Part of a small language model's weights.
Architecture: rotary positions, tied embeddings.
MLP neurons of a small language model. Each row is named by its layer, matrix (down: output weights) and neuron, and shows model dimensions 16-143. Each number is 128 + 24 x the weight over its row's rms, rounded and kept within 0 to 255. A neuron's up and down rows have the sign that makes its largest values positive.
A block is one neuron, or neurons of one layer that tend to fire together. After each block is what it responds to, as a language model described it from the Wikipedia text at the highest values.

L5.down1044 [ 99 160 142 112 131 129 151 101 160 111 101 176  83 117 130 106 122 142 151  80  99 121 139 159 135 117  99 106 174 139 103 122 159 139 158 127 143 103 104 131 139 135 132 139 124 139 145 157 133 161 135 107 145 115 143 197 114 111 136 134 107 149 163 124 164 127 138 122 135  94 139 122 114 114 131 120 101  94 152 140 116 114 133 166 118 118 149 139 149 115 113  93 159 112 140 160 149 125 156 137 135 124 143 140 108 125 134 153 121  84  93 111 150 137 114 109 131  90 135 143 127 182 112 137  68  59 165 127]
L5.down1541 [ 94 110 117 110 123  86 167  69 156 131 183 143 110 135 160 161 146 136 132 135 118 149 137 139 140 114 144  83 131 103 110 130 129 166 173 130 154 142  88 145  96 177 184 109 128 152 146 109 111 103 162 121 127 159 136 150 119 145 131 158 169 139 124  84 171 175 117 142 146 137 146 133 134 123 128 125 116 131  97 148 128 163 143 152 103  88 110 143 116 159 136 111 169 149 114 160 114 149 147 146 107 139 124 146 132 128 183 136 145 153 102  83 137  97 139 155 167 168 151 134 137 160  88 153 116 130 145 132]
Description: Plural noun endings. Plural nouns or plural suffixes after determiners, numbers or possessives, such as siblings, two minarets, sexes, clinics; occasionally other head nouns or line breaks.

L4.down739 [120 114 118 123 157 125 121 140 142 147 115 157  89  91 136 148 108  70 156  86 155 135 105 170 123 129 142 115 136 112 124  92  48 168 140 165 102 123 124 146  98 132 104 135 142 126 143 112 175  93 146  95  81  49 165 116 114 103 129 154 140 137  87 122 148 112 113 120 155 118 152 162 122 108 147 106 143 116 107 141 128 142 131  90  97 145 134 148 123  76 133 133 162 126 135 112 138 137 113 181  96 110 114 126 164 176 143 133 143 163 130 164 104 147 103 119 165 165 110  97 134 119 103 106 161 175 147 125]
L4.down836 [155 105 123 135 143 112 114  97 148 149 155 132 145 106 130 171 133  90 139 146 135 147  92 102 142 106  83 172 129 161 178 138 130 136 128  81  84 142 116 161 166 102 144 154 101 114 139  99 141 130 133 133 141 170  95  95 106 139 128 159 175 122 105 137 161 130 141 120 111  66 124 148 154 140 105 150 138 156 111 136 125 147 122 105 112 104 108 106 120 126 100 121 148 117 156 169 123  88  89 162  72 100 115  85 151  88  84 106  74 148 141 150 173 109 111 162 104 149 119 100 147 135 111 106 138 140 133 181]
L4.down946 [193 142 142  89 141 131 155  89 120 131 155 127 182 134 197  88 124 131 154 105 124 114 166 134 131 112 139 112 129 129 102 154 164 126 132 127 123 141 165 125 141  82 127 129 114 140 118 115 108 159 178 123 123 143 119 103 129 138 125 126  95 190 151 125 133 129  98 133 120 132 128 144 148 126 135 157 119 117  87 120 165 127 122 115 124 156 144 130 107 138 152 119 104 100 104 125 124 167 146 107 127 145 152 101 113  88 124 135 128 140 108  92 123 115 120 123 139 134 171 103 109 121  80 140 119 113 104 126]
L4.down989 [101 163 166  80 177 168 156 130 137 136 159 100 115 106 167 113 117 132 151 110 167 141 158 138 102 160 135 128 128 142 102 151 123 145 114 140 114  99 172 126 110 111 143 125 119 117  93 114 152 102 129 151  83 100 157 136 145 176 114 119 177 154 126  92 144 140 145 173 113  63 119  70 154 145 128 106 121 181 129 134 123 155 152 113  44 108 112 138 139 159  95  92  74 113 120  78 153 112 142  88 108 163  99 118 146 150 132 128 161 118  91 103 117 124 122 155  95 140 120 134 143 151  92 134 118 152 126 118]
L4.down1164 [ 96 124 154 106 137 128 125 140 125 115 170 127 132 113 165 167 169  94 140 122 179 152 159 122 117 163 114 138 138  93 155 138  80 178 134  99 128 107  79 136 145  96 108 131 171 141 159 124 113 155 171 137 119 142 148 133 119 100 128 135 136 112 114 164  97 117 121 130  76 103  99 111 126 123 114 102 159 197 128 145 150 136 124  67 104 109 124 132 134 128 151 114 147 140 125 154 176 135 131 140 124 136 123 147 147 127  96 112  66 167 149 139 114  81 116 148 109 133 128 106 111 161 114 120 150 144 150 147]
L4.down1407 [129 125 123 119 126 146 130 108 122 144 102 106 126 167 121 146 121 122 140  96 133 146 135 126 138 150  67 157 157 112 137 119  94  91 117 120 124 110 146 148 144 102 111 102 101 143 126 176 112 126 141 121  98 172 107 147 117 133 145 113 161 147 151 145 132 127 162  94 107 120 132 115 145 124  86 153 122 176 100  89 144 148 110 144 156 133 167 127  84 132 170 165 112 150 127 137 136  99 107 126 128 130  99 171 139 130 124  99 106 152 115 123 130 113 149 133 111 189 135  98 142 141 138 139 143 164 141 120]
L4.down1431 [ 55 127  97  86 186 172 137 165 115 118 115 129 157 136 145 128 130 138 143 105  97 119 146 103  71 146  89 166 104 118 145 146 133 107 106 117 160 105 166 140 165 130 135 145 124 148 115 131  84  99 136 128 173  93  87 127 139 127 103 142 176 149 131 146 108 120 140 169  82 113 120 118 122 103 180 122 127 150 107 157 143 101 141  91  73  96 110 118 115 140 125  99 109  95 149 108 152 109 142 118  80 140 144 161 117 118 118 130 146  93 121 100  97 139 160  98 120 127 116 164 146 139 163 128 149 116  97 149]
L4.down1590 [150 142 117 135 100 116 112 103  61 109 116 130 126 103 128 172 132 108  94 132 120 156 130 115 145 154  95 160 106 128 122 101 128 129 111 134 161 125 133 116 143 152  96 148 180 125 100 163 121 133 117 102 137 138 145 140  95  82 161 124 172 107  80  71  84 153 101 114 139 133 139 132 117 203 150 132 170 125  76 167 174 125 120  95 105 110 119  92 142 166 151 127 130 125 149 147 177 149 112 149 113 109 151 111 177 156 154 122 105 104 110 165 117 190 127 143 157 117 112  93  95 146 118 110 121 189 140 114]
Description: Word after "in". The token right after "in" or "In" completing a phrase, especially "In addition", "in order", "in which", "in front", and years after "in".

L3.down268 [108 127 163 104 130 119 154 138 111 144 124 150  90 132 144 130 142 144 195 106 143 113 180 150 127 138 145 113 140 141 138 139 159 186  84 129 107 132  88 118 103 111 136 153 143  97 117 157 127 150 177 153  98 101 122 142 122 157 120 172  97 163 152 147 127 175 105 117 106 146 108 151 153 107 151  95 145 108 104 119 143 155  71 146 142 143 126 111 110 142  89 103 142  65 151 133 159 139 145 131 133 159  91 157 135  68 140 147 101 183 115 157  95  94 121 117 125 152 117 125 136 142  95 117 126 110  97 181]
L3.down507 [114 100 105 100 145 154 141 152 114 157 119 124 110 142 138 146 124  90 145 112 130 154 143  94 105 121 160 113 133 128 140 113 122 111 155 128 136 126 131 130 100 109 117 173 154 175 103 111 125 148 112 113 158 115 148 153 105 111 158 100  90 130 147 138 120 128 124 144 159 121 163 167 145 129 146 133 156 151  91 113 102 137 110 120 118 132 119 129 148 128 111 117 137  94 117 156 140  77 150 176 125 144 102 179 154 116 113 120 112 129 115 142 170 135  64 150 165  97 112 146 123 126 131 142 138 117 114 140]
L3.down638 [127 126 108 136 121 157 141 112 130 171  57 102  93  87  63 125 111  91 121 149 146 108 119 110 145 123 120 145 120 140 145  92 140 118 103 126 131 122  82 160 102 136 130 149 152 131 135  93 113 129 120 127 149 100 115  84 103 110  96 117 134 166  97 147 121 111 152  92 110 140 126 115 131 131 137 104  80 148 143 138 158 126 147 117  90 175 136 121 155 128 131 122 136 129 145 132 114 147 155 134  85 131 167 146 166 123 136 124 112 102 135 141 114 107 148 128 137 110 124 143 171 130 152 128 126 137 141 103]
L3.down1473 [114 123 167 128 111  93 152 152 131 132 111 109 125 132 132 143 130 154 141 114 157 161 109 139 112 143 164 141 129 129 129 130 175 160 158 131 138 112 136 137 141 102  78 155 131  91  93 117 128 100 132 120 126 127 112 126  87 104 115 139  90 155 143 143 162 135 129 121  63 121 118 118 133 149 156  76 132 141 100 107 105  60 104 150  97 101 130 149 144 181 108 151 117 127 163 127 130 108 117 145 171 126 129 131 124 141 131  95  96 108 153 150 159 190 103 133 135 124 107 161 139 136 132 144 100 117 114 135]
Description: Table headers and counted nouns. Column-header tokens in wiki tables, chiefly the % after Votes in election results (also Apps, Pos.), plus plural nouns after numbers or quantifiers (days, decades, appearances).

L3.down294 [122 137 109 121 131 181 147 136 103 105 152 149 119 104 107 149 134 167 187  88 114  81  96 141 192  96 126 125 174 105 107 117 112 125 127 139 156 154 137 147 128 174 146  93 132 121 181  98 123 144 110 132 143 146 167 115 112 109 119 124 135 139 150 127 114 125 167 119 126 122 146 116 135 154  85 131 119 119 145 143 106 137 177 133 129 127 106 125 106 136 104  76 122 143 141 131 157 140 147  92 117 123 109 145 186 118 166 140 159 132 100 124 158  90 130 144 162  93 154 124 131 133 110 123  78  85 118  97]
L3.down723 [ 83 133 120 129 130 115 111  95  94 167 139 135 111 108 123 139 109 121 146 120 110 156 131 168 118 103  99 134 129  90 123 139 151 177  92 171 148 136 135 103 115 127 149 124 150 118 162 112 135 133  69 119  91 138 159 134 130 178 116 134 163 147 165 158  82 145 166 155 146  99 140 106 144 166  90 143 161 137 122 135 129 122 141 157  72 100 121 126 143 146 147 118  99 146 124  99 124 128  95 115 112 173 160 144 139 123 147 135 104 122 114 131 126  88 103 115  96 104 146 135 164 158  92 111 149  77 145 123]
L3.down1204 [ 82 145 124 117 127 120 121  93 116 124 103 136 147 147 130 150 146 142 153 130 143 148 134 159 153 120 101 142 134 121 141 147 129 140 146 187 160 129 123  99 107 104 124 106 146  84 161 151 130 141 124 122 109 129 136 152  84 133 109 142 181 123 124 158 180 116 135 149 161 111 162 155 109 126 127 110 161 137  83 145 116 141 136  91 143 164 148 143  69 128 102 167 137 122 127 128 134 120 113 103 108 162 147 119 129  55 102 118 104 135 138 129 152 108 124 160 129 108 118  93 143 103 106 154 140 123 154 130]
L3.down1426 [178 160  84  93 108 122 142  97 115 138 135 147 123  84 108 142 100 106 116 151 119 122 140 111 120 141 122 107 138 127 134 118 159 122 144 131 128 112 134 122 131 120  97 139 132 161  91 153 179 150 149 131 120 116 134 147 134  98 171 155 123  95 128 134 169 105 123  92 109 197 125 177 138 135 110 105  97  89 123 144 129 167 134 126  80 144 109 120 137 131 146 117 159 134  57 155 130 112 158 148 182  86 123  96 123 119 151 124 143 123 109  97 122 114 106 146 111 104 129 129 112 126 157 122 119 111  98 135]
Description: Relative clause openers. Relative pronouns and adverbs that start a clause about an earlier noun, such as which, who, where, whom, mostly after a comma; also sentence-initial This and When.

L5.down28 [139  90 119 105 150  78 111 119 131 165 148  95  87 133 100 145  87 126 134 139 120 116 166 135 121 137  91 134 100  95 130 141 115 168 124 140  89 109 104 133 163 123 121 134 100 111 141 126 147 105 120 135  96 155 125  96 165 106  97 147 137  98 157 109 129 188 118 165 111  82 100 126 130  94  96 133 129 130 109  63 129 128 130 125 180  90 120 128 140 138 134 111 100 124 132  95 158 141  99 146 139 155  93 160 157 128 114 114  98 117 132 107 145 130 148 152 162 134 111  76 159 120 123 124 151 181 194 100]
L5.down768 [108 150 106 126 132  88 132 109 153 101 147 108 177 118 113 162 125 173 131 133 112 120 144 125  80 164 116 125 126 135  86 107 121 132 101 118 136 136  82 143 148 140 128  69 129 106 135  96 136 135 132 133 110 154 115 118 124 128 135 157 137 123 126 142 103 110 147 185 127 132 126 182 112 141 137 127 135 108 120 125 138 120  88  99 164 138 112 217 126 124 151 109 114  86 164 142 186 109 111 125 102 125 124 129 103 117 111 165 172 123 149 145  83 135 125 130 133 161 126 142 107 134  94 136 137 129 135 155]
Description: Word after a preposition. Words right after a preposition, mainly relative which or whom (in which, from which, with whom), also other, such, support.

L3.down318 [166 149  83  97 127 129  78 122 109 130 119 126 115 145 103 132 125 143 173 114 165 107 132 123 140  91 124 128 106 134 109 148 170 118 147 169 122 138 122 133 104 109 162 136 136 157 112 164 128  91 143 123  97  92 117 126 137 142  94 151 140  91 198 156 137 143 140 130 162  95  96 119 165 117  99 131 131 103 160 130 120  80 133 146  70 152 165 163  86 122 137 125 159 117 112 150 140 120 126 138 117 149 109 131 181 129 146 151 132  92 166 140 130 159 141 138 141 137 101  98 128 154 101 122 116 125 122 132]
L3.down1186 [183 119 128 133 142 112 170 111 146 133 146 133 161 122 104 118  80 170 106 141 137 153 122  82 123 152 128 119 146 124 147 129 131 117 111 123 137 140 125 154 132 127 103 110 103 127 123 149  89 186 117 149 125 136 113 102 151 168  59 166 125 148 147 107 109 111  89 182 135 116 132 102 129  88 135 117 153 119 115 117 107 105 166 125 129 116 122 147 135 166 111  81 114 160  78 130 109 126 138  95 106 109 134 125  97 123 142 163 109 141 136 143  91 143  97 129 137 138 159 179 127 153 101 162 157 137 135 142]
L3.down1385 [154 157 147 164 157 130 144 107 116 122 123 131 185 113 128  85 147 116 180 183 172 127 142  90 137 120 118 119  89 115 135 110 126 129 121 110 148 130 105 168 118 162 135 135 139  97 115 135 108 176 137  88 137 115 122 119 112 149 122 115  97 150  99 189 122 127 130 136  88 170 111 112 121 119 110 128 146 134 116 159  87 161  75 156 110 146 110 156 104 138 131 117 123 133 155  89 107 165 164 101  98 140 137 145 113 134 104 151 119 129 114 128 115 168 145 129 164 181 143 126 104 139 141 112 124  85 116 108]
L3.down1705 [152 126  91 141 136 110 131 123 151  93 123 124 118  94 156 133 144 140  95 170 136 102  97 133 189 168 144 162 143  99 138 142 111 130 135 150 150  97 107 116 130  97 130 107 128 121 168 163 128 189 126 122 119 118 185 123 124 153 172  80  92  77 103 128 108 146  92 105 139 138 126 153 132 115 159 149 125 133 136 127 137 182 108 128 105 117 152 141 107 124 127 128 113 179 143 150  99 122 133 116  96 104 150 120 137 110 124 170 154 117 130 125  99 134 144 147 118 131 131 140 116 120 157 122 117 105 149 139]
Description: Second piece after capital. The word-piece right after a lone capital letter that starts a name or word, often in headings, titles, and tables, e.g. M-el, M-en, S-ied.

L4.down350 [143 135  76 139 157  91 125 121 128 141 145 136 166 136  87 107 120  95 118 114 106 115 101 137 132 103  91 149 119 155 130 146 107 150 170 147 111 140 114 128 118 124 133 124 150 149  70 115 112 140  78  75  84 130 150 112 100 131 149 107 142 137  88 138 123 137  85 120 119 169 129 113 135 104 131 106 183 118 110 116 133 111 121 137 159  90 148 120 112 129 126 110 130 133 120 109 127 136 115 137 153 151 120 118 128 139  85  79 129 100 172 144 120 106 138 110 169 133 117 131 102  97 169 154 132 118 112 118]
L4.down608 [155 155 146 125 111 149 110 117 163 145 128 126 171  80 108 123 127 188  88 135 113 138  99 106 177  97  84 156  71 123 143 110 149 117 152 110 124 149 138 157 136 113 121 106 100 149 124 110 128 104 144  73 125 124 111 126  95  75 121 139 110 137 114 138 121 104 149 110 130  97 169 125 133 164 111 107 137 121 107 116 106 137 111 106 121 134 116 128 122 125 130 111 104  98 128 124 134 149 128 105 174 118 156 114 120 161 138 119  69 106 121  96  97 118 121 138 118 143 112 144 166 150 146 169 138 112 126 129]
L4.down744 [ 82 165 120 116 136 150 103 117 145 129 107  99 145 146 113 156 130 155 157 118 131 157 138 135 130 122 135 122 131 166 120 138 142 119 153 132 117 150 161 124 119 156 109 121 128 131 115 136 164 138 142 109 124 126 194 146 105 119 154 119 110 125 124 175 114 179 145 122 132 123 134 123 131 112 109 114 126 131 189 109 109 142 110 124 123 123 154  92 156  97 120 139  79 108 114 142 108 139 119 127 139 108 134  88 159 115  97  76 105 186 177  89 111  97 157 108 113 113  84 103 131 111 143 134 144 115 105 114]
L4.down791 [149 146 111 173 168 105 151 153 158 155 159  88 113 144 175 135  97 117 100 128 172 146 122 129 107  84 146 149  81 156 140 115  81 150 128  98  99 157 141 115 145 118 107 155 200 141  87 118 109 121  95 131 111 124 100  98 118 142 127 126  96 141  92 126 142 142 126 118  98 119 146 113  97 125 164 123 153 141 134 130 133 157 113 141 121 107  99 130  99 136  94 140 125 126 105 146 107  89 132 156 138 122 101 137 179 133 136 135 144 112 116 105 164 162 126 118 166 114 169 144 163 129 109 123 138 136 174  86]
L4.down971 [139 160 152 125 147 150 114 142 169 100 119 134 131 142  98 107  88 105 113 132  97 124 128 118 115 130 119 134 163 142 148 102 133 133 140 174 197 156 117 146 123 165 159 155 150 123  98 170 125 206 114 161 109 135 134 123 116 141  89 113 163 160 141 104 136 143 114 134 134  96 114 124 150 148 128  99 141 116 127 167 120 105 134 116 123 110 147 129 143 137 134 116 113 143 144 121 132 143 129  76 119 145 132  99 161 133 146 106 132 144  98  89 132 167 186 107 184 131 171 120 150 159 119 135 125 143  99 140]
L4.down1267 [103 135 118 133 117 125 115  86 203 123  96  74 111  70  93 123 184 125 136 140  94 115 127  90 166 125 123 184 108 129 104 106 132 144 103 101 152 149 125  93 180 121 125 107 119  91  88 149 100 178 123 121 123 133 115 113 105 131 138 143 167  78 146 151 106 140 190 136 151 122  95 160 148 140 142 117 157 126 138 128 159  78 181 118 113 134  70 122 137 116 147 147 139 134 151  89  87 173 142 129 131 130 167 117 151 109  71  90 127 101 115 145 153 112 149 141 101 108 113 130 106 123 145 115 141 133 145  86]
L4.down1313 [158 143  72  99 126 132 159  86 116 134 119 119 121 150 108 141 130 105 102 144 117  94 139 118 107 107 129 151 117 115 126 107 133 109 112 140 108 159 124 127 118 134 142 139 101 132 119 118 152 118 113 156 151 120 164 110 131 138 110 111 141 136 133 183 162 145  87 102  96 178 136 128 132 137 135  98 125 124 163 106 103 182 113 105 115 150 130 131 173 109 113 123 102  97  95 112 119 144 131 153  96 122 130 120 169  97 143 159 137 121 135 157 110 118 119 127 143 122  99 172 160 143 140 136 166 167 101 120]
L4.down1358 [126 100 165 118 125 124  82 121  95 125 139 149 161 106 150 125 137 116 141 153 167 121 125 133 167 145 179 128 117 110  80 153 125  94 139 145 144 109 111 143 132 122 125 165 145  78 121 128 113 158 137 124 108 152  87  98 128 141 132 180 100 141 122 112 139 122 129 103 117 127 132 113 101 149 165 126  96 143 136 143 148 125 127 137 147 138 135 115 145 103 120 161 149 138 116  75 142 115 123 112 104 118 112 182 132 130 117 109 181 177 122 127 120  96 116 105 131 102 110 131 128 107 122 135 102 138 156 166]
Description: Second piece after word-initial fragment. Word-internal pieces right after a short capitalized opening fragment like P, C, S or Sub, mostly in names and table entries: P-ers-ia, Sub-ul, P-ad-ova.

L5.down945 [165 130 116 124 124 105 127 117 154 106 148 156 143  99  90 130 124 142 156 135 130 110 119 117  98 113 113  76 180 165 147 118 143 119 111 124 135 146 172 147 137 132 164 113  69 143 107 122  99  78 168 164 120 110  59 138 146 103 160 126  95 104  81 113 138 157 136  96 116 118 127  81 164  98 146 127 100 130 144 125 124 204 174 120 114 100 107 158 173 120 113 125 128 142 135 115 172 130 150 157 132 137 107 118 152 163  72 161 157 132 109 121 116 119 157 102 153  80 150 126  64 157 125 149  95 108 159 134]
L5.down1296 [142 175 155 194 136  87 167 112 121 135 137 130 125  96 145 164 108 138 103 128 123 121  77 131 139 134 119 149 127 108 150 128 111 109 137 123 116 144 156 146 154 126 123 105 141 153 106 133 107  64  98 143 144 116 133  41 146 111 145  87 147  83 134 149 139 107 130 100  97 142 128 125 157 119 182 132 134 162 144 126 155 169 109 103 144 152 132 127 116 124  96 132 150 121  85 122 117 129 109 166 173 113 167 109 164 143 137 153 141 130 148 127 120 161 137 114  85 121 126  80 110 111 138 107 148 131 138 115]
Description: Mid-word subword fragments. Inner pieces of words split into several tokens, often after a prefix or hyphen, e.g. c|ond|itioned, in|ton|ations, c|inn|amon; also weaker digit pieces.

L4.down61 [ 46 182 129  92 125 119 171 145 123 132 140 146 129 103 159 143 129 129 124 130 160 109 129 141 150  93 136 107 147 104 133 132 168 153 151 162 146 148 182 145 150 100  89 130 139 130 114 143 131 152 154 141 148 108 102 167 120 151 136  98  92 165 121 110  95 174 106  96  80 132 112 157 140 124 116 127 137 128 115 114 115 134 131 108 123 125 108 138 130  86 179 150 145  84 113  95 133  69 144 134  94 154 151 112 176  76 153 119 125  85 117 117 122 146 127 156 117 120 142 130 137 174 101 144 112 151 119  92]
L4.down221 [108 110 139 175 132 121 154  84 155 140 131 139  87 140 129 135 134 111 159 115 143 119 128 140 131 115 104 109  91 105 162 146 106 140 135 124 136  92 111 197 137 128 112 132 121 154  90 126 141 126 129 142 131 118 133 130 109 138 124 138 121 142 133 101 133 148 127 167 142 103 119  98 149 133 115 116  76 150  95 198  90 127 126 158  68 134 158 156 105 144 146 165 133 132 119 142 161 131 152 112 104 151 156 153 149 132 150 128 128 102  84 107 124 105  75 127 157 108 129 110  71 149  94 129 123 164 165 128]
L4.down432 [148 136  87 128 139 122 184 106 132  88 137 142 106 110  97 128  87 163 119 104 162  98 115 127 143 113  87 125 118 120 125  70 164 138  79 119 111  96 131 140  72 135 115 101 134 119  94 110 118 149 145 105 143 112 168 181 145  96 143 115 154  95 131 123 125 125 138 100 152 144 104 118 116 168 111 118 116 106 122 154  72 131 124  97 109 132 140 107 147  92 141 120 175 131 120 153  97 129 115 100 172 177 133 108 142 128  93 123 146 129 100 160  94 128 111 120 161 136 121 111 144  92  98 150 144 171 150 126]
L4.down491 [138 119 126  75 113  95 124 156 131 121 126 115 164 112 150 131 138 107 122 117 138 150 133 112 133 116  91 126 142 121 118 139 140 133 153 112  97 130 177  79 121 138 135 147 155 100  97 157 171 144 117 143 114 118 113  94 163 163 148 115 154 146 168 122 156 106 104 126 107 123 128 136  98 106  87 135 124 159 116 121 186 126 123 118 152 107 134 126 126 129 155 159  63  99 138 103 148 141 120 139 119 148 103  89 118 138 138 129 142 128 134 170 151 119 131 143 102 171 144  92 148 105  96 108 116 116 125 159]
L4.down743 [ 82 129 110 144 144 154 118  92 117 124 137 163 135 141 175 136 146 115 149 150 126 109 155 149 148 133 135 131 162  96 104 127 160 169 124 126 180  94 159 143 122 126 124 122 131 138 138 120 136 144 119 172 138  95 174  77 146 106 110 114 154 128 134 135  98 137  98 121 140 143 142 127 153 150 107 102 110 127 122 164 111 140  82 148 117  86 155  79 131 170 132 176 138 104 119 123 171 101 129 106 124 133 139 145 104 113 132  95 164 111 133 125 125 144 140 143 146  93 125 111 112 166 134  98  99 199 119 101]
L4.down1114 [115 111 126 103 106  70  87 153 112 122 135 146 176 113 132 167 122 128 175 166 122 145 119  99 139 154 139 154 115 125 124  65 151 126 108 137 119 124 128 113 158 114 124 108 130 143  91 107 127 117  77 158  89 132  76  77 166  89 121 132 139 154 136 140  99 143 124 127 100  95  81 134 116 120 127 143 159 152 143 127 166 175 111 106 104 118  92 131 156 119 164 134 170 155 112 135 121 129 147 136 125 119 139 110 164 137 124  83 175  82 164 115 116 128 122 155 101 159 149 149 139 192 186 115 143 100 160 139]
L4.down1116 [110 148 107 109 148 135 149 133 110 147  84 101  98 150 140 129 121 135 120 127 137 161 146 120  89 114 127 146 161 140 115 130 141 163 126  97 134 131 119 118 107  88  84 134 120 138  75 137 126 147 107 167  97 133 144 167 129 103 137 167 138 172 125 133 127 151 127 114 134 100 122  97  89 131 130 116  96 120 105 128 170 118  84 123 150 130 135 140 140 163 102 155 139 118 146  90 135 118 158 132 106 133 108 125 154 137 116 145  85 128 110 111 109 142 136 109 118 133 116 135 106 148 123 130 111 105 139 142]
L4.down1588 [128 132 125 122 123  93 149 143 150 127 129 139  98 114 166 139 129 116 124 125 136 145 107  96 104 163 149 149 139 146 130 144 160 166 143 145 151 104 146 113  96 140 137  97 180 110 156 132 121 145 131 123  81  94 121 133 129 124 123 137 102 161 136 106 112 150 124 103 153 157 113 133 119  89 112  71 123  96 167 169 155 133  98 110 103 121 101 138 124 174 154 144 104 134 120 162 154 104 144 139 153 103 111  79 138 117  98  80 100 101 130 117 127 127 164 115 180 134 153 109 123 130 128 139 122 170 152 167]
Description: Counted plural nouns. Plural count nouns right after a number or quantifier, often in sports bios: seven appearances, three games, many cases.